config.yaml
num_key_value_heads: 4
head_dim: 64
hidden_act: "swiglu"
norm_eps: 1e-05
attn_scale: 0.125
init_std_up: 0.0244
init_std_down: 0.00545
optimizer: "muon_variant"
lr_mult_o: 3.0
schedule: "wsd"
decay_fraction: 0.519
max_seq_len: 128
train_tokens: 558000000
dataset: "wikipedia_en"
MLP neurons of a small language model. Each row is named by its layer, matrix (gate and up: input weights; down: output weights) and neuron, and shows model dimensions 80-207. Each number is 50 + 10 x the weight over its row's rms, rounded and kept within 0 to 99. A neuron's up and down rows have the sign that makes its largest values positive.
A block is one neuron, or neurons of one layer that tend to fire together. Before each block is what it responds to, as a language model described it from the Wikipedia text at the highest values.

Description: Mid-word fragment "ang" (language)
L6.gate244:55 60 53 45 44 56 57 56 45 62 57 67 46 78 47 44 60 41 53 52 51 39 61 47 55 45 49 39 46 37 68 51 66 40 67 51 56 46 46 47 59 79 54 54 49 71 43 65 43 47 40 46 37 48 47 59 40 66 54 24 70 54 64 44 53 49 60 61 45 61 56 36 43 38 54 25 37 36 39 27 47 50 46 57 46 50 65 57 65 48 50 59 42 59 41 44 39 51 53 58 46 44 57 30 71 36 46 49 50 29 56 42 53 43 44 42 37 53 79 47 60 38 65 35 44 44 68 48
L6.up244:28 32 46 55 26 51 45 53 67 47 54 60 39 62 53 64 45 42 56 41 51 32 52 56 39 58 50 54 59 54 54 49 45 48 57 56 56 51 42 40 62 58 50 50 41 41 60 61 46 44 29 39 54 68 68 62 64 73 57 35 66 55 61 34 48 58 48 53 40 55 63 39 61 38 46 30 46 53 54 49 32 41 42 58 62 37 39 78 40 39 62 60 43 63 40 46 34 39 64 50 60 47 49 61 66 45 43 52 59 54 60 63 62 51 47 59 44 55 50 41 55 58 42 67 33 45 54 48
L6.down244:52 58 41 44 41 34 32 42 57 56 57 59 32 39 36 52 51 56 66 41 52 31 51 51 68 56 50 60 51 79 41 53 57 44 29 25 50 40 43 44 41 39 55 49 55 43 55 41 71 69 51 60 64 48 55 54 55 38 60 34 53 53 54 49 51 47 43 51 51 41 57 51 37 40 57 42 70 50 47 40 50 49 45 41 38 53 40 62 44 47 65 44 59 39 53 35 60 51 47 49 66 40 51 49 55 46 61 66 52 50 51 50 49 66 54 58 42 49 43 49 45 56 40 48 64 39 50 36
L6.gate313:51 40 48 34 58 54 60 43 62 57 68 51 32 57 43 50 58 40 61 46 55 44 52 51 44 58 67 55 46 52 58 54 68 50 57 41 44 52 36 47 36 62 57 50 53 54 69 26 36 37 52 37 41 63 62 50 45 46 38 42 44 48 47 44 50 50 44 53 61 62 53 37 37 49 37 41 21 44 70 30 57 52 42 49 59 52 53 48 49 43 44 42 49 51 61 36 33 56 47 65 49 45 51 52 55 46 52 53 59 67 66 51 74 55 49 46 57 44 60 59 44 48 42 66 37 51 64 40
L6.up313:36 44 45 49 50 52 67 52 42 75 40 42 46 65 37 41 57 52 66 61 58 38 47 45 59 67 58 52 59 53 52 42 61 57 56 38 68 57 39 46 46 55 76 53 58 59 53 41 51 41 48 54 47 49 40 66 45 56 47 47 67 45 30 46 53 43 58 45 58 55 48 48 42 46 47 47 37 59 47 42 65 55 36 47 85 58 66 53 51 34 58 47 56 59 36 38 56 42 42 47 49 38 74 33 53 70 44 49 49 52 43 67 56 61 32 46 28 53 46 52 47 56 51 58 46 42 49 81
L6.down313:55 47 58 57 52 59 53 51 52 49 49 57 56 66 53 55 65 42 53 49 35 46 37 44 61 61 47 43 58 56 68 45 67 51 56 47 56 52 28 42 52 43 49 45 49 44 72 56 44 44 54 75 56 47 31 59 64 48 52 56 56 54 32 45 51 32 47 48 39 47 61 58 53 43 45 42 42 37 53 54 63 67 38 41 54 51 49 42 54 48 35 62 59 45 57 55 59 36 49 47 62 53 63 62 42 42 50 74 50 36 47 43 39 47 55 50 49 61 46 48 34 49 51 40 53 55 51 35
L6.gate355:44 40 41 52 34 67 50 54 54 58 38 45 47 45 52 53 53 44 56 40 61 62 56 43 62 49 49 52 39 35 51 69 61 48 58 47 60 56 55 50 39 59 58 55 44 57 52 59 58 32 65 72 28 57 35 50 44 51 33 65 51 39 48 45 51 29 47 58 56 56 54 48 33 40 47 47 62 36 55 43 52 39 59 73 46 78 51 46 48 44 46 37 62 37 37 45 49 42 64 54 58 66 49 45 47 51 68 38 41 35 50 64 38 55 60 44 44 47 72 48 52 51 43 43 50 44 67 45
L6.up355:52 57 59 49 52 51 39 58 60 45 62 60 47 45 49 37 41 41 56 60 65 44 56 38 37 39 49 42 53 31 48 24 54 64 42 69 53 46 45 42 68 56 63 49 55 64 44 51 34 42 47 49 59 52 40 53 68 63 51 44 44 57 61 67 50 50 56 67 28 53 69 44 58 56 46 66 53 44 58 54 26 48 33 45 59 67 71 47 45 60 46 43 66 63 53 57 52 51 52 53 43 55 50 47 43 71 54 59 36 32 57 45 58 63 68 26 49 40 50 59 42 55 52 41 53 50 58 36
L6.down355:44 40 38 59 59 58 57 64 36 49 37 49 43 43 60 53 50 46 62 50 52 47 57 62 63 51 28 50 55 44 44 47 67 46 58 40 24 45 49 34 56 51 46 59 61 47 62 61 52 59 55 61 63 46 43 43 68 44 41 25 54 41 38 65 53 25 59 27 47 58 58 28 53 57 52 50 52 44 63 55 61 44 64 50 41 57 67 53 48 44 50 38 39 39 55 35 45 54 55 67 44 57 68 35 47 54 48 49 54 61 54 53 45 57 63 35 47 45 36 67 42 22 39 27 55 51 40 52
L6.gate869:63 36 35 44 52 50 60 46 52 50 58 70 39 47 48 52 58 49 52 57 68 28 54 41 55 60 28 42 55 52 26 58 52 53 53 63 56 45 56 60 49 49 63 45 41 44 55 55 47 61 38 43 42 64 40 57 53 58 54 45 46 62 68 53 45 48 51 63 46 65 54 60 56 63 55 26 41 69 43 53 47 43 42 43 40 48 48 68 40 42 31 54 52 53 53 45 58 41 41 50 47 39 42 37 36 47 66 53 58 59 61 47 42 32 57 54 39 54 63 68 48 41 52 45 55 47 59 42
L6.up869:41 58 46 36 41 49 45 50 29 49 48 64 65 51 52 35 54 48 56 62 42 55 51 51 57 58 38 58 61 60 70 51 52 57 35 49 31 53 47 58 48 62 57 43 56 40 50 26 71 54 49 59 49 44 57 57 59 51 42 58 39 49 53 65 40 38 58 70 49 44 47 47 56 66 54 57 55 31 59 50 58 53 36 45 36 54 67 62 45 61 50 67 45 41 54 48 65 38 50 61 44 66 42 54 47 63 51 57 41 67 55 55 27 45 64 67 39 53 50 46 40 49 47 53 36 47 59 23
L6.down869:35 60 74 61 43 59 43 60 59 51 47 28 57 59 43 45 44 51 20 56 60 51 66 26 56 45 63 51 46 51 53 37 48 47 35 51 38 59 44 34 47 34 33 48 56 53 60 37 48 55 55 60 47 55 52 60 36 37 36 55 51 54 52 50 54 55 36 46 59 64 51 48 61 30 27 53 66 47 42 55 48 54 29 47 57 64 41 32 66 56 44 50 49 63 46 47 39 60 34 45 43 43 65 42 47 37 50 45 43 48 51 40 64 29 60 45 50 57 55 44 45 40 48 44 43 55 59 57

Description: Mid-word name syllables
L7.gate96:64 41 66 64 48 57 50 46 32 54 72 47 38 29 58 61 48 51 57 59 52 26 58 43 55 48 45 43 49 46 50 47 61 57 47 68 52 54 55 66 48 45 44 64 56 44 67 48 50 46 30 51 32 48 48 54 52 54 33 49 45 48 63 48 44 47 38 45 35 33 57 73 53 31 51 45 52 65 51 67 57 57 52 49 62 61 25 72 49 45 64 44 33 45 56 53 36 56 54 53 74 53 46 70 42 54 44 46 30 59 36 45 41 47 48 66 46 36 59 39 45 47 49 70 57 40 62 49
L7.up96:37 51 35 39 50 41 44 56 43 55 36 30 35 57 44 54 57 54 63 44 59 46 57 62 38 49 61 51 33 45 44 46 48 57 52 48 51 62 39 54 54 55 58 49 64 55 42 45 60 43 39 50 59 51 63 44 43 66 59 43 39 46 51 52 40 39 36 69 39 56 58 33 60 62 36 59 62 38 38 45 63 40 61 45 56 59 47 57 66 46 62 43 56 27 48 34 55 49 37 64 65 67 43 48 58 39 65 66 36 54 42 53 42 42 44 53 55 41 53 84 57 46 41 49 53 35 33 47
L7.down96:57 24 54 54 47 42 50 46 57 60 56 44 41 41 46 37 63 53 43 60 37 45 32 52 41 41 32 42 67 40 48 65 61 46 57 39 41 39 64 49 45 60 44 46 32 40 49 50 51 50 54 47 57 40 64 44 22 65 50 62 60 61 61 60 64 52 53 57 37 50 65 53 63 53 26 58 41 31 63 54 37 60 59 63 48 47 41 38 44 66 49 44 46 46 58 48 61 42 61 47 46 37 51 52 49 63 51 54 44 59 50 52 37 34 52 48 63 49 44 48 35 56 57 57 43 46 37 45

Description: Medal word completions
L6.gate403:39 54 50 39 59 49 57 56 47 55 58 41 78 54 78 41 53 63 59 62 61 44 44 48 45 45 42 52 37 47 49 33 39 42 44 51 50 47 54 47 46 55 65 45 51 60 51 47 36 54 31 37 47 33 28 50 66 60 41 60 57 35 54 67 43 33 61 55 65 39 54 49 48 75 39 45 38 53 39 59 53 61 53 54 57 54 58 58 45 37 62 53 44 39 41 53 48 57 61 73 61 51 40 52 43 43 52 43 35 44 60 43 28 46 68 57 66 52 56 52 60 46 42 41 43 52 50 52
L6.up403:49 45 63 63 62 30 46 65 50 49 35 51 50 39 67 40 49 54 45 41 53 35 60 35 80 72 58 51 49 44 40 62 51 41 47 45 72 59 39 58 37 38 61 47 58 59 47 28 44 66 52 45 48 47 44 48 35 77 38 60 43 56 50 40 35 45 55 34 62 46 47 56 49 50 38 43 43 37 45 70 42 41 62 64 60 36 56 57 63 50 65 30 48 36 45 41 50 46 63 47 50 63 46 57 60 55 57 50 31 47 53 49 60 40 46 43 51 29 53 63 60 51 39 50 52 54 59 52
L6.down403:63 40 50 50 35 54 51 47 51 69 33 40 56 48 57 54 68 54 34 58 58 50 38 61 38 43 30 54 44 42 59 45 60 60 51 65 52 28 73 34 51 52 64 36 28 45 69 48 55 51 65 59 61 43 35 60 34 46 54 57 57 43 57 57 38 64 62 61 55 57 48 49 46 50 39 61 47 33 57 44 43 54 49 45 40 49 45 64 40 61 43 52 48 40 56 63 63 46 46 61 70 49 47 38 52 54 46 52 37 43 35 59 29 59 65 57 54 71 54 30 46 37 55 46 40 57 50 60
L6.gate548:67 57 49 35 50 43 52 51 45 63 54 42 63 40 55 57 32 64 43 44 35 68 37 52 56 52 52 32 56 50 51 48 43 55 56 62 59 43 38 31 58 60 39 58 49 36 63 58 55 39 58 52 44 51 56 44 35 33 53 45 54 36 62 46 54 43 54 55 37 49 42 29 62 56 45 54 36 44 68 56 62 48 66 45 48 54 34 64 59 55 54 38 55 51 56 54 55 71 61 64 43 43 51 58 54 47 50 64 37 62 50 52 57 64 51 44 34 49 40 54 53 58 61 66 52 59 62 41
L6.up548:50 63 62 61 61 27 45 67 37 55 41 37 42 38 61 42 41 48 39 53 45 39 50 43 46 66 44 47 47 55 49 46 37 32 47 54 55 36 49 57 56 59 17 48 53 56 63 47 71 44 61 49 58 64 53 60 57 67 55 70 49 70 49 41 37 49 41 35 47 62 49 58 37 41 57 53 50 42 43 54 55 64 44 48 34 75 56 43 52 68 62 54 44 37 57 52 48 66 48 57 42 47 50 51 49 56 45 46 47 46 51 59 57 56 58 48 49 50 47 49 31 58 62 48 51 34 50 22
L6.down548:51 46 41 33 46 64 57 66 55 54 61 45 76 57 58 60 51 56 67 37 55 35 30 43 49 43 44 50 55 38 48 48 52 45 47 64 47 53 51 59 30 38 51 46 48 30 43 47 34 79 49 49 55 43 56 56 46 29 53 51 40 38 36 48 47 46 44 51 41 48 42 39 72 57 55 35 56 30 66 55 53 47 73 57 50 32 44 51 52 46 32 43 48 61 48 61 51 55 46 56 61 43 51 63 55 46 69 58 37 59 57 33 47 37 65 45 60 71 54 63 59 50 54 49 39 54 49 42
L6.gate597:43 68 71 48 50 41 47 54 45 56 55 41 41 38 67 44 33 49 55 43 53 41 47 20 45 52 62 43 54 58 59 42 66 43 47 52 40 43 56 43 60 59 57 47 55 56 25 48 62 51 42 40 61 41 40 40 48 62 50 51 50 35 69 24 41 56 39 55 57 55 61 46 58 41 45 56 36 59 43 53 65 69 64 57 47 72 55 56 64 36 72 55 40 39 47 51 43 32 40 57 53 56 54 53 46 39 59 47 45 50 62 51 50 63 60 62 42 50 50 65 44 51 49 54 54 61 36 60
L6.up597:43 62 59 36 57 61 69 45 49 61 50 38 39 63 54 32 52 39 49 57 21 40 40 53 45 35 37 53 49 40 43 46 49 57 63 60 47 53 54 43 55 36 60 59 51 64 53 26 60 53 46 50 47 47 46 23 54 50 72 54 40 66 52 48 44 55 28 63 47 28 30 44 53 41 39 44 56 49 34 66 50 70 68 56 49 56 48 54 64 49 53 35 43 43 33 46 51 35 59 54 54 50 33 46 52 50 46 56 68 50 65 48 58 32 42 56 44 56 36 67 59 32 40 54 54 49 63 62
L6.down597:61 32 54 44 42 76 42 54 34 61 46 33 47 42 61 51 46 67 43 43 57 45 35 38 50 40 48 50 45 31 53 44 62 40 52 44 51 36 61 46 30 58 31 42 36 54 52 56 52 49 64 50 53 34 34 60 39 26 56 42 77 40 39 54 65 35 48 40 56 66 37 62 61 44 56 60 55 53 64 45 36 53 25 52 56 31 48 71 41 40 50 57 54 28 56 69 47 50 42 64 44 59 60 52 57 49 45 65 44 37 42 56 54 50 53 63 56 47 58 46 39 51 58 50 51 76 56 47
L6.gate651:35 43 75 50 56 43 37 51 29 63 35 57 52 50 53 59 52 54 44 56 42 31 68 38 39 38 43 53 41 59 51 33 47 43 71 60 47 39 52 48 55 51 49 44 40 62 51 46 42 49 49 55 53 44 56 71 51 58 46 57 44 32 53 66 55 62 43 50 48 49 39 43 41 27 48 54 55 49 58 54 62 61 42 51 71 57 51 63 44 62 69 43 60 28 75 54 68 37 40 55 64 57 59 31 57 67 45 48 51 53 67 37 56 37 38 75 43 72 53 67 44 36 38 47 35 62 54 69
L6.up651:43 59 62 35 61 60 46 51 46 44 60 59 56 27 48 45 44 58 48 49 32 48 49 54 63 50 29 59 54 40 55 42 59 48 58 62 54 55 39 47 58 49 51 39 63 37 35 52 35 52 53 50 37 39 49 54 62 43 41 53 60 24 57 54 37 44 43 45 66 56 52 60 50 42 45 67 51 35 42 48 42 47 56 47 57 58 50 49 34 48 54 44 37 48 61 63 77 62 59 45 49 59 53 41 45 42 43 44 53 57 51 55 71 63 69 56 22 46 44 65 58 28 47 39 46 56 50 51
L6.down651:46 53 45 38 52 71 43 60 64 54 33 60 48 52 49 53 47 44 55 48 51 57 46 43 48 63 37 47 28 43 48 34 51 49 38 44 43 57 50 51 52 51 56 63 47 38 39 34 47 31 41 61 45 52 55 50 59 51 57 59 45 39 46 44 32 42 58 43 54 44 58 50 57 40 54 54 30 53 77 59 48 62 52 55 53 42 46 48 54 58 37 58 52 61 44 34 63 59 52 61 39 42 43 49 47 41 33 37 33 66 54 53 57 41 50 30 31 58 52 73 28 40 55 60 60 50 54 51

Description: Early word-piece continuations
L7.gate46:51 37 54 37 46 40 58 43 45 43 42 50 52 34 42 51 56 62 61 38 70 51 51 37 49 59 50 61 70 52 22 61 59 62 54 74 33 53 38 51 36 35 55 40 53 51 35 48 62 57 51 47 52 45 59 52 66 53 36 47 35 47 71 45 41 34 39 67 55 50 43 41 46 63 48 41 55 59 54 62 48 34 33 39 55 37 53 61 62 45 51 56 41 58 33 58 72 42 44 55 44 60 34 52 47 49 66 50 41 58 47 54 67 48 44 38 42 54 44 52 40 42 53 43 69 35 48 66
L7.up46:34 58 67 53 54 55 51 62 58 49 50 32 53 54 33 42 50 43 60 56 65 49 48 55 60 62 47 56 62 50 53 36 61 61 52 43 58 48 30 49 34 53 71 44 47 57 58 52 60 77 44 41 52 49 43 34 62 55 45 32 35 56 64 55 28 46 39 63 37 42 37 54 45 67 47 42 52 30 37 50 48 46 48 42 53 57 33 62 52 55 48 55 41 62 46 43 50 64 49 28 52 52 57 64 38 36 42 56 62 40 41 58 60 62 40 50 36 52 54 57 39 47 46 46 79 42 75 59
L7.down46:39 51 47 59 54 56 46 34 60 43 69 40 55 50 46 51 29 55 47 38 41 52 58 57 56 43 50 23 51 29 65 55 53 63 65 49 41 47 48 44 49 47 40 39 68 57 50 40 37 64 51 63 43 61 14 38 46 31 41 42 54 57 61 59 42 45 44 50 50 49 53 44 28 53 63 49 45 48 60 81 46 52 48 50 55 54 47 37 38 49 62 65 43 51 58 40 44 51 58 56 45 56 46 49 62 55 78 71 69 47 68 41 38 56 38 50 45 54 33 55 46 56 54 38 49 66 51 55

Description: Mid-word fragment "ash"
L3.gate141:42 57 40 73 45 32 49 47 53 54 54 49 38 44 40 64 61 41 57 42 42 36 75 49 56 31 39 48 45 36 64 31 51 50 52 61 54 54 45 44 56 69 43 45 52 72 39 58 49 56 48 58 36 52 53 52 51 49 42 50 48 29 58 47 47 50 50 56 39 34 40 33 74 56 52 69 55 44 62 56 52 46 47 46 49 49 47 41 52 61 34 44 37 70 39 33 47 42 70 59 49 45 34 49 49 60 51 46 62 43 32 46 57 40 42 59 56 53 65 68 46 55 54 65 50 54 54 41
L3.up141:67 59 56 62 53 44 51 33 33 55 41 66 52 51 58 48 58 43 56 34 54 54 53 44 58 48 47 49 38 51 40 49 59 43 47 54 50 57 52 38 46 48 40 30 52 78 50 58 29 48 36 59 51 57 51 66 45 47 54 37 40 62 72 48 72 54 44 42 55 32 52 53 43 64 68 53 50 61 40 58 57 42 25 43 40 60 32 45 42 40 60 28 29 37 57 55 62 61 54 57 62 50 43 45 65 43 63 42 67 54 47 43 37 57 33 48 60 53 62 38 51 50 46 48 72 49 54 38
L3.down141:44 53 47 42 55 46 57 51 21 44 53 34 51 51 60 51 43 54 53 39 46 46 44 53 59 41 42 39 55 47 70 50 58 35 61 59 51 39 46 50 40 49 31 48 39 49 56 34 63 52 60 60 68 48 56 46 39 52 56 53 69 27 53 54 64 43 49 57 43 43 45 57 57 48 24 46 49 42 58 51 49 55 54 58 54 60 55 58 48 52 78 51 63 53 49 44 40 64 39 40 49 62 48 38 46 47 43 77 39 51 36 55 58 31 46 50 39 57 31 53 39 53 64 37 50 65 54 56
L3.gate413:52 52 66 47 37 43 61 27 48 43 40 39 39 48 61 49 47 59 48 41 58 61 40 37 38 27 50 54 43 52 55 43 47 30 66 56 45 45 48 64 43 71 62 58 43 46 59 53 59 32 69 56 40 59 47 51 41 47 50 64 42 48 38 58 54 61 56 51 48 58 56 44 48 50 59 61 48 63 46 53 66 43 40 68 59 52 47 59 53 51 71 51 59 47 52 50 48 47 46 46 65 45 46 44 55 36 53 44 55 58 51 50 50 31 41 47 40 43 52 36 28 43 35 49 50 37 32 48
L3.up413:38 59 57 53 55 52 53 40 53 44 39 46 43 66 47 28 44 59 56 45 45 35 45 54 64 60 71 40 30 50 54 33 60 44 66 60 59 60 53 63 37 47 40 48 45 41 32 59 45 45 21 54 51 50 52 65 53 35 50 54 56 51 41 54 59 58 46 59 49 48 39 49 61 49 58 60 67 43 48 50 66 39 39 53 53 43 62 59 53 49 44 49 69 53 47 55 50 58 51 36 62 45 49 42 44 49 57 56 41 31 40 51 42 32 57 47 40 36 40 44 46 38 40 33 62 62 56 44
L3.down413:43 41 52 47 59 59 44 35 33 60 41 55 66 42 31 50 55 46 40 66 41 28 59 64 41 49 45 58 39 41 54 65 50 78 54 46 57 54 37 45 64 54 51 45 62 63 65 45 53 59 48 49 55 51 63 54 41 77 56 39 45 29 49 57 51 48 55 54 47 39 45 70 54 46 48 38 44 48 57 58 46 70 43 46 49 58 47 47 40 47 62 43 35 40 44 38 62 50 46 54 23 55 57 50 38 54 36 60 48 57 48 56 63 69 43 67 60 57 57 53 57 58 52 57 31 52 60 71
L3.gate521:43 64 53 42 62 40 34 33 43 59 44 57 52 43 48 45 59 50 60 55 39 50 50 52 53 46 55 48 55 49 61 51 72 34 43 42 48 38 54 39 45 41 32 62 37 44 57 53 59 53 65 44 67 45 53 56 58 35 53 54 48 38 44 46 46 29 57 45 41 25 51 50 34 49 49 38 33 75 62 39 53 65 83 52 56 48 51 48 52 66 42 43 28 47 52 55 50 72 64 39 45 57 47 50 42 48 41 47 50 54 57 55 65 65 37 61 56 43 50 48 45 51 52 48 57 37 62 65
L3.up521:49 58 55 57 56 63 53 55 56 49 42 53 45 49 50 61 55 62 59 43 75 45 56 32 54 53 48 38 39 59 48 31 56 47 44 43 26 64 49 48 50 45 54 59 34 51 42 40 38 40 58 51 67 62 60 42 55 45 39 45 51 47 56 55 44 68 46 37 47 51 41 38 55 54 40 56 70 68 36 49 53 66 62 72 42 52 56 51 38 58 54 41 54 44 50 59 51 48 44 39 53 47 52 54 44 58 48 47 31 56 63 42 52 42 39 54 65 41 62 44 26 48 65 35 62 24 57 44
L3.down521:49 50 46 41 57 63 47 57 45 59 52 32 47 55 48 52 68 34 60 56 31 48 49 58 48 61 43 45 52 43 54 48 58 40 44 43 71 31 46 55 35 61 52 41 44 63 42 36 54 52 38 55 62 52 46 54 37 58 68 46 52 50 50 54 54 42 50 47 49 75 58 54 68 57 52 60 56 44 48 68 46 37 35 52 56 46 35 59 62 44 57 62 44 45 39 58 58 31 51 56 55 62 65 42 65 42 59 54 64 40 43 45 37 64 67 57 38 37 45 64 50 52 51 47 55 61 50 68
L3.gate531:56 60 60 56 41 51 43 47 52 38 43 56 59 55 37 57 44 29 60 32 43 52 60 61 36 61 57 47 57 41 45 23 36 51 49 39 56 57 36 47 61 71 41 45 54 81 63 64 57 49 71 55 67 47 44 44 55 48 59 50 82 52 40 45 61 48 47 61 65 53 28 49 38 58 56 57 67 37 37 55 35 55 58 44 46 54 36 61 57 37 46 47 52 42 38 46 55 38 37 63 50 40 43 44 48 59 27 31 44 51 51 54 36 64 44 56 55 39 42 53 36 34 38 55 57 51 41 50
L3.up531:45 51 54 60 56 52 54 50 57 49 36 58 32 42 48 55 54 51 74 71 37 50 56 53 51 52 39 51 29 59 56 43 39 34 47 52 57 54 30 44 59 61 38 50 77 47 50 54 54 63 68 53 63 43 51 55 47 51 30 38 62 42 55 33 55 64 39 34 36 54 40 55 57 37 38 61 38 30 41 76 42 57 32 49 50 55 43 62 60 42 60 56 49 48 53 54 54 56 51 55 64 48 44 61 45 50 59 36 75 49 59 48 34 43 30 56 42 58 50 56 39 35 64 41 46 64 56 58
L3.down531:40 41 55 42 51 41 73 59 61 60 46 50 60 54 54 48 48 31 48 47 70 42 40 53 48 56 47 54 62 51 50 58 43 31 50 48 36 39 51 47 43 38 42 66 62 49 61 54 47 39 48 48 68 37 56 53 54 40 42 50 55 46 47 63 60 51 62 56 38 57 52 55 52 76 37 59 36 65 44 51 41 53 48 52 56 54 45 35 44 42 39 68 45 48 43 45 56 66 27 37 35 53 42 59 44 31 69 67 43 55 54 54 41 25 52 27 46 67 48 54 50 45 37 57 54 42 37 44

Description: Second word-piece fragments
L3.gate222:45 68 60 47 59 51 61 52 45 45 44 35 61 57 49 43 51 35 55 50 66 35 54 50 54 68 78 51 49 64 41 36 53 41 48 59 47 52 47 35 25 49 44 45 34 58 45 52 42 44 64 46 63 76 61 62 65 59 35 42 45 60 36 51 56 74 37 56 44 30 66 58 57 53 58 40 65 51 45 48 50 42 52 48 50 44 49 52 29 59 51 48 56 63 49 58 45 55 56 42 58 56 36 65 48 43 54 56 45 53 52 26 53 57 33 37 40 56 42 45 67 40 51 51 47 62 52 45
L3.up222:65 37 50 59 54 31 69 69 51 61 44 55 64 54 59 48 40 50 39 65 54 55 62 49 35 54 58 45 39 63 42 54 53 69 44 54 48 41 55 50 45 59 44 50 38 50 55 46 51 49 68 30 27 62 42 63 53 66 46 59 59 33 35 60 34 48 40 41 40 46 48 49 56 35 58 35 58 49 59 56 50 59 37 44 54 61 64 45 46 52 61 27 63 43 42 32 50 50 61 51 58 32 64 62 43 52 52 52 57 37 25 39 49 61 48 22 53 57 70 51 49 46 41 43 35 49 47 52
L3.down222:69 39 49 56 45 37 40 69 36 64 61 52 53 43 45 60 52 50 48 58 57 39 34 46 66 70 42 35 67 59 54 43 46 69 37 39 41 53 47 48 48 33 40 42 55 48 49 40 56 72 60 53 55 36 60 44 43 53 62 43 62 64 54 54 56 66 38 59 60 77 54 40 39 26 44 44 50 58 48 69 37 44 58 42 45 71 58 58 56 59 44 57 44 59 37 41 56 47 33 52 45 66 43 36 40 36 52 50 47 53 68 67 44 34 57 42 52 61 55 39 39 60 56 45 44 49 51 69
L3.gate293:50 55 37 46 55 48 46 46 43 58 40 55 65 51 41 44 54 53 64 53 32 37 38 42 62 42 56 48 44 64 43 41 52 44 38 61 58 49 42 53 30 34 70 47 38 62 63 52 44 37 53 46 54 56 67 66 42 61 37 33 47 44 60 55 47 48 54 58 49 49 41 53 49 52 41 33 54 48 51 49 42 46 36 76 52 53 52 44 51 50 76 55 57 44 35 43 47 43 53 67 58 49 46 42 52 49 71 53 41 64 66 50 67 47 69 44 53 38 40 56 46 61 44 41 53 39 43 51
L3.up293:52 35 63 66 52 54 59 50 62 32 36 42 40 60 48 46 60 30 34 54 68 62 52 54 62 60 52 62 56 55 47 43 46 49 60 35 44 53 53 55 56 58 44 63 59 44 53 41 42 45 56 45 38 49 56 50 56 56 45 59 52 63 43 39 79 63 38 51 61 45 39 48 46 43 65 49 69 39 68 64 66 38 45 59 43 74 47 52 52 52 58 51 44 54 56 39 55 51 57 40 48 53 39 52 38 56 76 45 56 52 55 48 41 50 44 40 54 34 65 45 39 34 47 52 55 37 46 41
L3.down293:53 45 42 69 57 46 45 54 45 52 51 32 47 48 39 63 40 45 50 49 47 51 21 33 52 38 58 63 54 45 44 56 60 55 49 31 47 50 57 47 32 67 55 48 50 37 49 46 29 49 50 54 55 70 50 49 39 45 36 37 65 58 62 36 33 65 44 56 39 55 52 68 59 57 52 56 51 54 59 47 63 39 66 56 60 41 46 64 46 77 59 55 53 60 45 45 49 45 52 53 48 43 56 41 55 26 70 46 50 51 45 49 42 53 37 35 46 52 60 54 45 48 51 63 69 64 58 56
L3.gate300:43 66 45 30 36 39 61 58 65 45 44 52 54 35 47 63 42 56 38 59 35 57 44 42 36 55 76 41 59 50 44 54 56 58 48 60 62 52 48 38 54 47 61 46 59 59 41 59 66 58 62 48 40 58 52 67 45 64 43 52 35 48 38 38 45 35 41 45 67 54 36 67 54 36 61 52 35 36 60 56 51 54 47 80 38 34 50 55 43 48 48 63 47 61 44 54 78 66 42 53 40 43 43 46 43 42 52 41 42 49 26 46 57 57 66 43 57 52 49 55 55 61 51 40 62 40 56 57
L3.up300:56 52 56 52 50 50 46 34 53 46 46 38 59 48 41 77 60 33 48 43 43 38 58 52 50 47 58 61 60 38 55 57 35 61 49 68 69 62 43 43 37 55 62 45 48 37 56 61 50 64 28 74 39 63 49 39 66 20 60 41 53 49 54 45 54 47 52 44 33 43 56 50 50 58 76 43 50 54 42 55 54 49 42 40 54 41 63 51 58 34 39 46 42 39 55 40 49 52 43 47 38 52 78 53 62 58 61 56 61 60 26 50 46 57 54 35 49 47 44 56 61 43 30 33 47 51 52 53
L3.down300:53 27 65 68 31 45 47 50 51 34 59 48 59 71 60 46 56 52 55 58 47 58 62 45 55 45 61 40 58 50 35 55 34 42 52 63 38 63 48 34 42 59 71 44 58 33 54 49 44 69 47 53 68 56 39 39 62 32 35 54 54 48 55 54 47 32 55 55 48 46 47 36 47 55 72 34 25 52 56 52 64 40 58 56 53 60 54 50 55 55 59 32 46 36 50 50 56 62 67 43 47 53 59 45 67 54 47 61 55 55 64 75 51 60 53 48 44 43 37 40 55 40 47 25 56 54 49 64
L3.gate616:46 44 51 50 53 39 57 37 32 46 55 61 39 43 63 38 49 64 82 46 66 40 54 58 48 51 56 61 48 53 33 54 30 61 34 40 63 62 47 40 52 50 56 47 63 48 38 45 48 61 49 46 44 61 69 58 34 55 71 38 48 59 36 47 24 51 47 53 47 48 50 44 36 53 59 43 71 42 50 47 40 42 71 54 68 63 36 54 48 43 45 68 36 49 51 80 67 65 49 66 61 52 37 41 43 44 56 58 56 53 56 40 57 48 51 43 51 55 48 54 52 44 47 30 63 61 43 51
L3.up616:36 66 49 61 59 55 61 43 71 40 56 41 29 62 55 44 62 56 31 40 51 35 65 50 54 42 60 61 42 44 36 54 26 53 55 37 57 69 21 38 43 44 54 52 42 42 45 67 49 56 51 49 58 54 55 50 60 49 45 37 31 58 53 40 37 49 59 47 55 47 51 51 59 39 69 66 49 50 49 37 55 67 44 49 60 52 51 55 47 61 45 49 54 43 40 44 59 39 61 65 51 55 41 50 50 34 72 42 56 47 51 46 47 71 36 64 49 52 51 49 60 51 64 45 56 51 42 45
L3.down616:42 66 36 68 46 41 48 54 43 67 67 56 37 59 35 50 60 60 59 40 40 52 57 63 46 60 35 49 39 51 49 52 51 54 54 48 49 38 32 33 36 39 59 61 67 55 65 48 50 61 54 33 47 52 37 28 56 47 45 50 49 68 55 55 51 43 47 48 49 33 46 57 48 51 54 36 48 54 48 50 60 42 57 55 54 61 60 44 53 56 47 55 28 61 39 39 54 63 71 58 38 49 55 41 53 55 42 65 46 65 61 59 80 69 53 42 47 61 49 39 40 43 46 62 68 44 45 37